Part of a small language model's weights.
Architecture: LayerNorm before each block, rotary positions, biases, tied embeddings, attention and MLP in parallel.
Training: a variant of Adam for these matrices, 12696 steps.
MLP neurons of a small language model. Each row is named by its layer, matrix (up: input weights; down: output weights) and neuron, and shows model dimensions 32-159. Each number is 500 + 40 x the weight over its row's rms, rounded and kept within 0 to 999. Numbers have three digits each.
After each neuron's rows, "fires in" lists the words (lower case) most often at its 100 highest values on Wikipedia text that the model never trained on.

L3.up420:488569512485520551455448506496468475486457486527451504503533492484525546466548468561596513469476580472486403564472483558551498507568452462534496540534472502590493485402492510560519448481528526506514533525490524460500544603477492509469519494513511490486488475446518482514506512480461552477476506486508512489567509410537520510493557501515472562502495533573429449423523469490487502580489
L3.down420:489462497532495432512473493489498428479531520540502530503391505592479496525487524533423516482442559546473492498445583519423564499548557574616540464540527463493531525454460512548506491510477446427498502514536529467458541516520542501497485506433548470462550568424472541449495522509481502485529481448506502501586592441477548560540479495563431457442525528514437520520516505519549535454491
fires in: "this", "one", "examples", "addition", "development", "example"

L3.up480:465507499459421500543596571456435416481491495460490528426488495453511487520533480531520550478494499557508430497506464411456403546494504493454454503416516499508466498521524495471518464488553500465506477532538460486549550504527561587525487485468523530510492433471541482435486480602452515504444477480494512462548468394484535536425503511506463536456467613485514553558542519543509536492495
L3.down480:459519530475567483507550486400586564457656469593476508550512455519480446543536511497561478571533468493524477532520448490558528448502563481528518490512475550464435443590457515531506499485534491513480509530514487482522443543458414473522459539530506435479493514453521473530491555483570527535500512463556464428466472458565500449521509518433561523497461530519509490474491504507493466515510
fires in: "at", "by", "in", "as", "since", "when"

L5.up648:494507510526481467505532523518536524505528445477530461451550471464558547458554472503437495502447494560523454457444410472456476455525504524480491488487463539512489507472544518552515438490477549500432423462479516536490496502473459530518487522565474485561456553501456471504598473597505474512473567500448512486491513443443537523430413466531512504470428483495448483492569474485538512615483
L5.down648:473522538451526506509485457539623517515663465511490527493472510552473449534488453524496485420501450474464489478526554478535503524473589475436469503454435542500535488476411507520511485544502465458483534446544503494548537603513494502489412471476526475482501564496526499586479553489478501482469511532504491457536488470569512437480442529436481503492508502511504465485544440543492524509501
fires in: "in"

L4.up334:558550494459457488493496537454434527537465459505467504484523509528495434516535422496530531441494521452538439516530483539461467533531472498527533526423507510514483496504469498489440454496570473436512458530464528477556479534474608473623477534535486505445473498427440458503485564463507531516480619529510515490541496406519521540496512482475493562482439504600494495463549474539526463590489
L4.down334:478492495519504501522477490592447611510485513491547514482473491494494449520489474493478499438426483466507535490564539527484529460496492560520532494558449452476517497421515516518466507486533449458456472518557496477524507463565493478506417469501504443473448510501541561427523561461434524511533511543559555472530435500538477566423525454518448490540480542475543499607535485508475614418479
fires in: "there", "top", "south"

L5.up389:485463524542530512527486488500475465503459495496570488503558470489507550485492478499528427513479509448469477527540455411441470521494467494439480585475500558528504474505504535525465471458549538488602526473509503472493534508550440497476506501588405522517453508487516441518524483482531573496465486536518581515496415499542466548538461488518513489474482450546494469499545479477476613511435
L5.down389:447521567487577471508524488487459488497455504516572493535540489444559483484452417528443448506507459487510511560487487446548479504463476520458538501523523548639516461541528495503531507482548479588481470543455562576464514434523430446496521517467492598409447555503485524550472505447481559464476504514529553468550511470436375500524431522489490519468425439527506445503548484525496516524509
fires in: "his", "her", "their"

L3.up330:512560379514485453473527492474523498426473523541514486498486474448509612484471493469464583518503528478401485517495519473489511507536511459408558533489454525489462491553519507456527440557514512504481471493406488528557517527604543545474442562533545498518499489471468508545514566529467541542452498537428543505434477541524541534522519479510495578550521458514546476513496392487506534485503
L3.down330:494441550491517538516438501549489490538724538489551509503495441516575478444525466541540521519477521484568457503489496513489511514477497476564515449567485540541514516424507542530512518461550498617541441504503515513452453532461496532454530472489451500530503435485448482536517478463548510512466493504475521541530480508512525530490521510549519512482479544512504480482525524467509501448523
fires in: "the", "which", "on"

L3.up133:466451490497459497474425551493496457479490532503431497429525427500504525441535513570475503535433541544477402565453441524497520508487485451449495495508443555469494495472521559471449502496501576443478484466393514540483516543501558583524501459465597449482484468491574503537543498504535525534483452516493531500497499501523483531513537513474521504566502505583497494534489432458561495531505
L3.down133:473494539486484460498440527528512470479513536487511522553440539510472461462491527496515583565451423494467523480500576529521488539492541512533486497559506484485472460474483469552476525568478419554573486506525547413482533560520486495478522526515388517444505412415539517523494535437571480525495468539491551486526497542496497526524475468529478494452557513517443497565480486521536496494520
fires in: "this", "that", "one", "it"

L5.up605:443498434549467481488559536472484531531481498532439454494467495515558506515492517467490554430478568465554436533445507559416483589518424484528580511440584485527520430518476473427561551510583497495473461551539493533492536528522491550507449527529489490488496463450534458503474518513503576531475521545503521505477508517509465546481469455496451528456541511551525560522520408497440545503423
L5.down605:537471540444509564557500468463490510553574470505552537525500499493560472494506444560534487483511483544493498514447565485459465485561449558483497480576471502486546487457495482466488514490441421435480581541522476524571571448449464550520491464488523499517562498488471552481488504445537451541510439487551538522495492516502495593554541456506555488418509508487434461455537466540512451434411
fires in: "as", "under", "where", "with"

L7.up765:543466521438487521505500533494389496544426528512516479474568517453542481511546432492510463444486546519518486523581536481488532505531423516518440553445604468492523512528492467494526495466577464446512476486459535500554533567507630552520490547551543492428502465484494538489484484427530529446440483470561465444494496441515538553471581508471491549471552483526465519518487548520514450495507
L7.down765:488505448560487518487567450454528520483517460470486514557417412474498446516406540470485554468459507542474552495472476538485515461470539483496622465555459507501468513517480501437487461489524507556510527543587563514481484496493504456477525520474553508523467566490474478483507570550450571493412474488467478483510411544513443556504508559522492446538463518510572530501531507515487456497475
fires in: "there", "votes", "well", "swing"

L4.up729:505469510476468494496491513499479441423480508499502536412412513499535522542527477462507485527477579464389463514480467498457485520507479454526437515462601513452471505500498463420527488566479540491508545554495571523531513518511510555590401526523553499531512568492454512569448560521543491527450558548401540464496500521486485509484497513489442495460539485518471412555518424509447483506479
L4.down729:483491490476532470506550430558531475447612479553518469531458511503547575451496480470536464479539530484588476474466554486461533525439482531479499541597524520492506477514543485505564496507440510518490537505547462473548524475551418538545505538548509494530520512520438521500504478481415518553466478498463563496473560577496446498514527499449494490471474485483508470494479456481537454496461
fires in: "with", "by"

L3.up412:521535471504439466488535564507485471450480535490487505407525490460575553457495531456489520468507559502525516520531532636466472579469416521485452571475537496573487518526544485466496429542453514493527463508512477473552543504555579488498494568475491539551427503506517458515501552561443526495416556439513474538517536468440480555467507506500493541517459555515443513542554455512528542493510
L3.down412:500503551511505518495509471459572450454688458585499525535466489490529500484447491440501509530486475519555447553498501388520567429526518500564506466495457534539510513543479498465496536499543506522498516564513478509555444533551450487475454519472479430548497500495486437553510574484508495542462473465543531444449520519529524483482465532442579465557502578521505502475553500493507502466472
fires in: "on", "between", "of"

L7.up683:481439464540483412442548530455481540505503455504467520469483541532471524515576489531540462475542530477521470468482438444523425531541448429502441559461491469506433491514503457476541455469534493475528482536516536470487488510513548508566474506475516596474581485476533525513517461440513503496485566554508502503474481436476516574529505476434470597490521506483495504477521428477452523460559
L7.down683:486532488491515504535515518477480569486615467521554509530503474546493511493430531468563525527499456486527525502431515444484541536456526506429531476545532499497456451500528553559497450547549452391475483583498500463524543574493484505529512447530521531457444498531468468550515563493506541491514505461506483478511465472500448425496497513484508491542515537548459431503528498464578530400468
fires in: "and", "as", "but"

L3.up273:500504470450495569463530496480502511565501465539481500467577493471550473538500489506510497542458532515480414523508513523479480504499464501492506461488464518466521446496409471501454463467562545451504489499477527543516477505532471592556473510500535547537527499548442512479542531494432507469504523524470513508523481486655587491479554487438501502474466514512511488596457463554475546518486
L3.down273:400508572494527496518501523493431440470450524463506513491489536490544543475447543551542572446501500460518496453529503450431533520429530493590504473537542454500472540518464567545426519481514501505589524455509499482450526529438524452468492515544504527407499476408550484517490506517433529513486382427458528513511432448549528487606462499564465498484419554475557463525471580524524545467450
fires in: "there", "germany", "china", "they", "people", "australia"

L7.up659:461513494564513514520479525486533491474464508423536435483529539460551533526497488492517521492475586542469547564527497477534474511528474480458533591450565510488548511483512426521435487473501475470481481496523518502484539507514473469484456496542451521442470476505557502527518461449499564496463419555543525466486513446522536649504447502508530542521540456555494486433590432497451591498476
L7.down659:491515588538519492496484489472462480476488511483563482497519530456570462497493497497481494464503455480484515527478566438464511482486519533458542543521498534565538508519531494453480475458573523603559415534448532652433531467567505477490558510452502521453460489503481523531485567449484458470507493492504500484530476472459436495472410528440517517517480438529558454578538448507465521553469
fires in: "her", "his", "continued", "just", "not", "very"

L7.up329:428561441452470500567567498484518514457514492494466511466565518498477618538582433532449527495435456454478515488515494466480463527563489501510485537464522567564541479558509511550585444530467518496494442493483473533513511498532475514448471486479499578444566501486483455563536477550504490554460460552417541502538468460542521513421484519428472446518505462523494526509557449427502547567431
L7.down329:485555535544510508485621493538582564427596488592469502462496520468535460612482525514531506460414489455528490528490465499447518536517538500521496488467368532577512462521473517504507509493526499426537450439509487464528485540545475488494439519508507394435464502514468518505512517485486502535465518511553472482521537478535479492494490519438558473522584562478515517455546484517370475550487
fires in: "on"

L7.up457:451529498467488451530536535484490505488524446470429527429450497502496523469473593555517545456511539456536437552471553458386484494550487473485481539445518505540474491533478512437507522448492461462477519578556452494540535542549538525495518527505519518527494456476592492536522489499471504555412446498510517499518453531517489552501553537463466538494475553539548510482550464543439507531560
L7.down457:503528577435522481473495494471501549464645462554494449542558529486477478503484462524571520505519500504490507518441471478475542461555562545504565481545437514501559450460511526482501541525512485450468557545475459470544574537514449504497504511506526469560517561439478486514466490481534505526533487530529452485482532416543488479511553487447540520416458483541441440480539472429486511500425
fires in: "as"

L9.up168:514544460507507535533534510498493468431513546489535442532528436474464541477482406463422503567443543451514473466434492478491515490532469467519394497464524547537429457578527529395558464470528519481476542497475527521525550497451542545502466456516542537482474571513427386487533451543485527585449566510537502526480449491516478525493516547568493415519456423534521447519525527453521494538500
L9.down168:567490505531500487489482467494512498511610441500487521532511399496494462500503534494474407531439517494512566553563465494557518508532499451498462491593517516526491491537534481436439470482520488623487507466484488439503539555503500547467439485497523590495446533516493482558513456487461511479452533502486475497521464467400438473554513492507556491490504449528505451479461506449472486499486
fires in: "a", "was"

L4.up423:496496465510454516527537556493538507486507490506440545463428487502543456437521574457483488491483543489467410489440513482507436547484479435477482507483593518591456449538452460442522547485535508501501477516566502550528498522515630517466482477483474541529527495533474504519436444542472454541462478552486493498525444468478480574486508497550535508536571526469504501545564465508481553492518
L4.down423:473475467485438534466516470473536518464593523551533470507547516531476491509489467510592522467516516515507421492436475404426549494551467540460515519510490496548477426499509479470508461524459478440468608538513467456538571512487493581499540492507579520512560481480426481524550554495509512534568477491521422485496513447541488528532514474414562546496434466532472507439482459524471515476476
fires in: "as"

L3.up535:501517421496449495482470528504455465532478542546488454529506445482499491397545513555418487513424450437470489499453422397494481446472534457535508551490513513608461510469511424440505495445555468460482513504497512484519532483478564488536484486467528534521539481458489473528549571502492581491434507504500560527497526456517553527510484603546420466528502538501554554541522435528506505465499
L3.down535:426597533470485504560492512431486582475579479507536451524493531439460529548471528464527510543447507579457514496442538470521482485515414431497509510493562472469455460543518485551547518533455492520467508528502481503488513372578482442475497462476585510444515556518506513559473493456493534534515541555507467517521521467491519500490471491504510502475469482510473446494521500521534485479528
fires in: "is", "was", "became"

L4.up468:485546448535464457510494519493503504466497468498494465506506468474469516460490510542491518516431483502463487504512497447465489488564473504432495515410542510465441489580450459450522478459577541509551548504494430524565535571598496428472534527499507485563455538523570486463579512462493497506464502554541509501482441455598560479484458546506476529555528435530602534512635474417486572525497
L4.down468:528452481506527514496469495516564498516820506486462462480498475493503490470495494512524512507454539487542504517490472481516491498446515450519505471545505554542499508440498487521507527529508512657527465524502486485486462553468513532483501507524493468500548507531443469482476462491520495529430514531494499543551492540514524525505532508538506491462480536487493462474507509482483503512493
fires in: "the"

L5.up274:546470510488491516507470568477511493396506514461549459552533476540554564490515451461600535450498452510497433491499499479487516469564471471550494545453497477557493520448503510501551493465617479458495449495423486495521563485533557543489520521472507536539556482530414403483504595473519511481472495610520508486491471501509542519477465530416445503501574516509571554508552547502470460520524
L5.down274:479516503543498506494451471546452463525427499467413500528534568476467501447450641463491504528429477530487508492550487543446460510478487523583499522457551451542516505465478574484509501481486525541528514489482509530430433540475427540537508565493480514505487515478559534480379532536537588546522458472497494574589519483492472488498518437557472496501476572541551504531486501508462504512465
fires in: "was", "is", "has", "have", "s", "had"

L7.up465:521462551484512520459547570544441425473502543511542466529466500485509467500557450457577523539516487519587438497532557515428499456528446486506465493447563476546468574527465558469551580474532554499514564514439485486494547496471485560437483476404562517507543494488502422486532444508456502514476517542566602493461516468518502489421495567497433497544497518528522487477476467485534546517468
L7.down465:497562491534413489556558525488465516586464476475528517507517554444504498489484435533454544499454513482549536503441449495473534546434479553492544462544529447505507540526515531492451474487445474517451485451475526554488551493477516569409483461475495545495496511454511460480447449573578475457393516523503420568537547462501444466483502455514529542440498529455533476544524529454493515508523
fires in: "was", "is", "j", "a"

L3.up2:461467540502503503459574514493502466480509516455541521433466454480479512529526515455473513485443517467481541504515478501435517481507442464529562518463544509486498447505487500518553479478493534466430469535506537499477562459610526626551457535571547493479545458510507445477521619524492483545437496487462527504464442405461562539526510587512433538539558481480548529487471481466430583505534
L3.down2:515495575475493527500562503439532543534610516467519517491503522491484493504457523527456510448521474456419510480506546519466496486551552549530409438533607515488486585510491469492440513470472505506533440513492452558497495369539483495540479450470479424488548505389527472534514514503501462459520516507493447550466479521529560468526499536498524431482477521565438456526453478500493554493531
fires in: "when", "after", "but", "before", "into", "while"

L3.up174:458509431486510445499565542484451500452481541382512503532525484453500463522562474492488505506530474509540420477476493437510520539508547489477520496490497491541474480455582515465593524446488476438538412564557487484585483496545519512547389545477495498476483445547464428529478555578481487477509472508485520563542528476488559583479507507491528425493582500549513518535488440509480574449504
L3.down174:440512472465499501557531470520480563465522452525422516484514543498480482546491513455504532530498519516487546519532543476486552497498477513532466568517474450472515437555492444463561484539482517532489418471500522555429462513488503549436482460488595545423466496544584481614460476384527558551466517563510441515532475471502494528488436469558506467472480479483526438442470480509487508483499
fires in: "are", "is", "forbes"

L3.up520:495536428528529489536511550502401418487509477406476478431486511420568486504550416475486559533487455494468454497509479455518466566472543431497461514440505489508518537560527506487560395518576582483498544524508435484485518524526512517515483475531501528521507472493467479498555528523447527493450565524505534491474476426506575483524580580387462523472467561504466551569507491522544505555510
L3.down520:479497533514536520521499526545564524503561449583479508499482440544485421521534516532472549496507450446554437501503550494502536468467530482448530479502499528528511428480505558541454521465568502506507448427513481541535449571474482521395505502582469416505475474452527494449424591463560479495438492472583473370455450450564494416531471487472504523512544524514527503455548547557457473522517
fires in: "in", "by", "since", "before", "until"

L4.up620:460544519484489448485517439414493574527502472494474500425519464514488497434541414505528525505436498502539486487544540494467540617467455496514536502414483525536438553537478442490459537532503518477471417502461471513495506529450531458501520553506527529509474491530413481452503492520504485561486573632469505604486474473475546483517489478510531521510466529556480506637520450453468546540479
L4.down620:561539407461480531527537427502478553460562560545490488482511532466508576512527497538561516473508452512484443461531516506522458485512489494489473523521468456531459436523521529472508527465489458462427492530503531547452509462530492488523442428522469503546504512547557481471509480506455587483473502489487526534481530487497519525477481532541454463535527528431563522565541501474475499529401
fires in: "on", "up", "of", "out", "down"

L4.up492:483521549533417491537542522477470504486492543508544516524529504409537478472549452483431517534445474450480519473464424437525515448518464444550447504434562457550441446556537440465512512489527486423500545530469512470507541475547519563538475465452542493484559541467514468537526487475524577485467497503504528547479503482514575562483484565513436550515528518531519504546485449522512527477523
L4.down492:438532531500490493546505510463475529506572528512548449484478503467478558493472493487557537561469513550513532457429496475491501445494444454479535505510535470427494466531579514544539524500507508521456501509495507412527526342538462512477469431493565490408503583520477516551406499454513541509453551536520496552531488466547521506497457529500488491492495522543460444487543526506544467465536
fires in: "was", "is", "being"

L4.up600:556468505479521505514487510517442489561481555439476458531561525515516476518510484457438495487526496441539477537445442483469414517536398413494505506480503490520530495433461506552497486586581543482468518589490499568491531536489599545531442528499542522503392494506478513562525466495502523558483535491540469505485493443563491485481503508416462483467511403519464512517499493503501537608454
L4.down600:539479464490535493488486489546457512523437544480492501629569494580516514549438519505487483484476448525504488517531503514501471444479479448488498461500494555491524536511476483476463536631526526472472629513542473511465449547472496523484413481452556489459445521547493571512483468482491501504433481480490456528527520500505497507544530468483490493442481445508442513456484516566523478443506
fires in: "of", "among", "some", "many", "several"

L3.up462:497459538487519545481436536481484522460442447427486464420503507464556537496568395531488575474543456473481478547407550448451512477573467531475486488471485506460475517587507441513499553502547505467508418564520510507546487524495585522506401559477508542477477535493479496491542514566521446523507525523505561516517483450486537555489505530480498525447486468515487482479527386436516478480476
L3.down462:542461476474451568445485497486550534520435491497450594534473506402506441545516517480521534467576501457526510501489482483517507497427525594519478476551423388498465541464569489471472434507551458519521509398490507435431464509468480465499545489526484571460487555495447535526519521493469503521551551471508520481528446493466507511490384499518497452514570520492566455549473486467480412452513
fires in: "it", "there", "antonia"

L3.up295:575548463498431485511479483501463472497476501485598520527532516527542468483510472468530474451479562485485485542421509505508407505539428514513475523439519496573454502502471499482487511508499473447560507556472444579546507533580523515504467486491504553451466512465475464579500526496499484534460536510499504424501531481493467551477467502479493490448447570513512440505497466581538500559480
L3.down295:512474475526539458545543509456476499463499494449471515562469384540566522461455511442515505554479455460583508591527514502459537496490482452462549493512518551479456465588429501482457485534561521506503462551454552506450466557509490540491496512429456459508511433571483504483538469475513493503447547534484534480470459538567476504468523532517527534584499496568491505460546577454513529505510
fires in: "of", "among", "are", "g", "faster"

L5.up572:518546508516523502509522590503461473435516473432510450439473491498499579437454484470504483485438478500497531560493481464443435473595482475516437508464455492535481504585529410446443530470493542528570488553454476501528521537555526463439464550500550537461492461495593496511545476493576476511477497570497528498435466474532525513443474574475482540555532493517509500497551422466444595560499
L5.down572:526484491506514485513459497507510474564723478463466498471478442482509428498505584500479513515460517462567555488528525499509495531467533421525580518559479574551505507466522506481519457559507490654499466500527488489468448550445498551504477494562466492496502521516451493536479503479473462512408485516466510498548490550501523516505524534511521467491458557514454500468490515501472501560517
fires in: "the"

L4.up52:486521533557507467377492477546468470513492458498503400449502444513543534517492451514481490477488499462470467545553507495464512512549462495468521573428513505489430489473468502522567459460509413487539481466532555531513515499492601558570497484462470483512521537548521515523517514525428542516490524404518499560459470359590521496483517482491508553554495443570503565515516543476481476543530
L4.down52:508514457566551490493504517527528494489523487523508483484483519562525476477500485535535535473538531539447472453536488438449470463456495466496549537495496472523522533430463508431488486482516477521547522485488488501471416395480545559559509461572542438516543524526486552530522456467509512479562522469457513523474547509596543518455461412475560438522509561501527517516505502440482549419520
fires in: "south", "north", "central", "west", "somalia", "east"

L3.up302:580450497530530515502474483403516448475486465509495504440474459523544435521469517421420497508471560499467471527401534512464467533511447461493475547483549545488493494504536455405467482526495492457508422492511524531585502513483539533513486570482483513531451521402511493496442495567477515529479477502442491465497490512528482577460489461553496462490537492543438485612517475502468555537453
L3.down302:489424470500512550468582479444505476418596485521540386488504487545489562462496499513591506531456463522568444486466538502473482465471461584471626587494533493507431457490512548525493523508478541476496537511475500554452559441530527576583548544482524477542563491520429544507504501539469488534496481475483484502527463535489478573521547508470506530487480508529454492481517445490543505412518
fires in: "by", "against", "as"

L4.up458:458542430516527492516511552492454456464536478435459521520500578374497529437502401516566512557481502447461460475512456430543491499527509516476478458489580449523517507497513519485573446511600611508500558518477509519490533480486490511526501450557462469451475545496465454438565463486446495452485500617464548491420520454514507483458552553476459538427492522475467497542531490545480513579423
L4.down458:508434486497545515564522482508561492525606425549530509444461481646493523536569448518554500540465434466558459457545503512547522489453600467434576475542462572494540531473513536514470477508503529513493482398511468466516460579496498530463501561543463491511487525537486449474496497492511506495432579504549509431522486554496588553534460506486493471497525517498516469475486490473520431485524
fires in: "in", "s"

L3.up284:466535491532462482546488574507438457500468494430503527427517522448526522479551407561497514523475464471471483483471433414519479469516502501515466476519549485533505529462483523526548466520492523509472528496517533548499535485448465511496541456499491581512539471525533435535542400551499550508427486599452592483519465409490496522457504501514471477462483553534478483576502375490564522533489
L3.down284:424504482498576452507559472546616540455644443578509532496497479504454428545532482529505526549496448443522437482501511497535487503466564486432486478479447570502489445515475583548525482530472500496486507395512486501549495585539399510507404503577490417485470563500506473510470573498509467530461551498548454457494508482523512452461483559459478473554512496464498454504530481518486522524511
fires in: "in"

L4.up109:514562474487483478467547587525476539454503530530508492494458461449520528470469530494494552457481515468429472556539529440480490457534487485422492511515510529532431490545451508499512506513562514518543445497473487513584520536596503469459492512466605475491446562452536513490547475487487459472471476450516460465436482487566520467439464542459490547517564478463581513510592460514445551542446
L4.down109:522476481496517523505455501521550492537794537477470479477484473517516480484486512506510515492462527488554504500493468471501494501458512456512511474546499544511507490451483496515524523499511508688522466552501508499477475555440518567492503518519487477510525500524456470500470458499538491508417501519489483534545493543527507557499524543549503507464487518499476474481505492490499510522494
fires in: "the"

L3.up432:473451394488495517515482535503459509556446499468541398559509503453550522527511467520509487499473482546485355530573513545512474518425479515519479492496506475447516525451454589514503473489543547486503487511535506535512512495466494599561464519524459540469493535504513485525600512568432581477503514470538467466456549497581558544453489428490485522556512457476491457516458493496500504473465
L3.down432:424524545467475515487481578508539500452503442512513486464502533507552566548527499562567489449435546482532509386496538532461537449488475473554502483582534483513529496492482565475473536431484435443446542449474528518511464445430524468531470526484443522463523507461534471454543491503473522446536415489489492595553549469511523503542510540529522514479462536522471494570472513515540558444465
fires in: "them", "people", "france", "men", "students", "germany"

L5.up519:588475502514496508444497479461435498425494498510443468510505515437514455532527405506513552544518480498453452598440492514561523483554447498526467545524492475514495525490471531530554523533505527493516478487485543463476528559540537528526524537510476469495452553448468439516474430534556530510479482583530566475505481489540524497410518496529483541534470465584475463487487545374489490600449
L5.down519:520499519451469507510478490510459530475510517521490505513429432564563527530519511463450456485531496529522515524471452565446592482537461484526532488579487474554449491499524533497584507448480451520440545519455530504434458517497468440538469468457498557517513503525495396517503446462503529488461512489530508456473544482482432478493485464578559482497490522537520476559454540499575452559460
fires in: "a", "this", "one", "an"

L7.up194:500474491483522527477586587442482523499522485523520450441467489429573558484525446457489482478485509493532510567489507490500516535482443445485485554489590492592453451531473482478490453522512478456471478538519458505460586486607491549551464477484473466464487504455573503496551487487472529507486518496486513541439560493487507588514455568503464545507520444473475519491491487485489647506438
L7.down194:512559532421497520435517499556536521499521519509553460481574508489551510485466490503507486435527450495503512492518562478451543436491521534509520453575525522480475475560521527485490530418486634516512536498523467618466578416514431550545439460456518398521492530564530532502489505501442493478368488476463468518476473448506489496482477487529576545575523515509468468455532502496526542455490
fires in: "after", "while", "when", "began"

L4.up224:487515512495514473537589584524487471528480467478468482434512536486490452462557463546428489538485458523471507464469454410446511542469556475454527498527478511516512510472597564500545412543472541487499518511517517397510480465519440521498504443542438481471440557532486413505551503499424481398465522469471527487478450496543508496478526520520523445419523512503555507506529519527508523554479
L4.down224:517465545511523519518454474557527466507536428559549536469451458514454484545546425552497546511495452513459502507552546487476563479489525545498558480441460555540578462506502557528448534467503531468512508451482515494574475503509505482463390366484488409546435551487541554457453533516576497479503515485536446512547503420597511523516507495506490485484475489531562486477571477446463510521507
fires in: "in", "may", "february"

L3.up57:539517486475443526569519570495502375464499569489462476474506483482481503493513437478512471496489485531459517479494534472459468509509473481493448547475562520519502435577574491439547445411528497509529514564468543449494522474518506491473541485464554504531485536501508473564517501467508539513447565563459492488486519439534542525448507576484471445499503594518489562507481557569498557514496
L3.down57:497449471525484588443563471473508470498599491550490506479469518459449507506493578464497510489483475525562391485498507514464478516402494543468586578517552473518409505525467523556448550493488530542528520516469558537464482471479538557520504520461496496547464534440517601510473451541449560491518468461504393487537508475518455516491529397474520569499439450465529536477503508510528530425514
fires in: "by", "from", "received"

L4.up429:488439504536518556527505593505528450442475469476476493431485511516514599487445466519497510519504524481444402510463579504430432556520416481470477515448588497479510468487452490402465437505505499483494476599538487508471565510541587542515451445443523515500469475483546520462500527489453488560473512464505499500520493439514527574544555416474461534510513582514515551558459473547496525484465
L4.down429:473528532464519562469509479484530515504660472595521474481494495470486494455531481434543494529532518544549495551459498491475477447511480522464533501546510521510483471520566573526460426504499479473534518558530431516481484488523412517512457492522507483562461481441476460538539536469485528480609496449480470458574509509557489558512528449399550521488467550502462482499490462464569513465449
fires in: "by", "under", "when", "that", "because", "which"

L3.up214:565512489454488535518510514470499527578505509510466488470510518519529487486531517470475498528492534459579421535437549504473439549474418440491532507468560485508491446489456531431451454469501467467522499631489528488535507476592478554551509524555550442498493491485512483584562520469525563528516520517506503500509431485507595555437558519444457503493454506467520531490520471382450555499494
L3.down214:441513532442512478471518527486492492501498498538512506466487502461497515502478541461578533536530461472436577505580436465509578498471531519457584502461567478549503461495565586509535470481474525475481561462437535515473497548469467499553515485502412421441537513467529524523477491538455465450557469514436532623506582485534472500507399414529565477495474497481449451536521445520504533450507
fires in: "when", "after", "before", "bofedales"

L4.up189:482573480460502524472503478440516532511490481420556506397505535492501524454522452514493483507447555504490467473529521505494501539598507454463491497469474495528483465497556508487550471506514486468446455558522414503517528546537548499513404515434513466513466412506502517563437567524574475561482534589512466469554495516438554476466480503508429528481493466577463519579557412488515543512495
L4.down189:526532505482503515500494469465501537458490579505480481466454524453561524574562498543567483535537510541580476538564478511532538403517512486568538502532471455504531520526495568492471472500527542448490478496474474537440456550549493483572519527428503461512475470456426439482482453552515458539543482548509481508513461519450486501472518526488494459531489527476506489495528520511517507499430
fires in: "on"

L5.up224:487491501468470446438602553502473517447521458483508435413540499436504540428543468577420571533464543404523523526473462530475475516480522417487500499494460540489473520481542431483530434576511545488508469546491475409514529501478475480567509506488482515535437433520536475492544536531471488369508563520417539554454487522505483484524520574451425518455476502500497498551520442531434542507492
L5.down224:462485517495471483480470504548567485536635465478499534478445449509505501482498462488568543504447453460480468435484557510502506451483536559442557469521481552468498503463573534499507561535498496487464508382574507515516482514512482513483507508576500467518439499582524479510513550511477523496477518393589451476548514480546523443446474507494517490513491532500538469497508463485459501490555
fires in: "of", "in"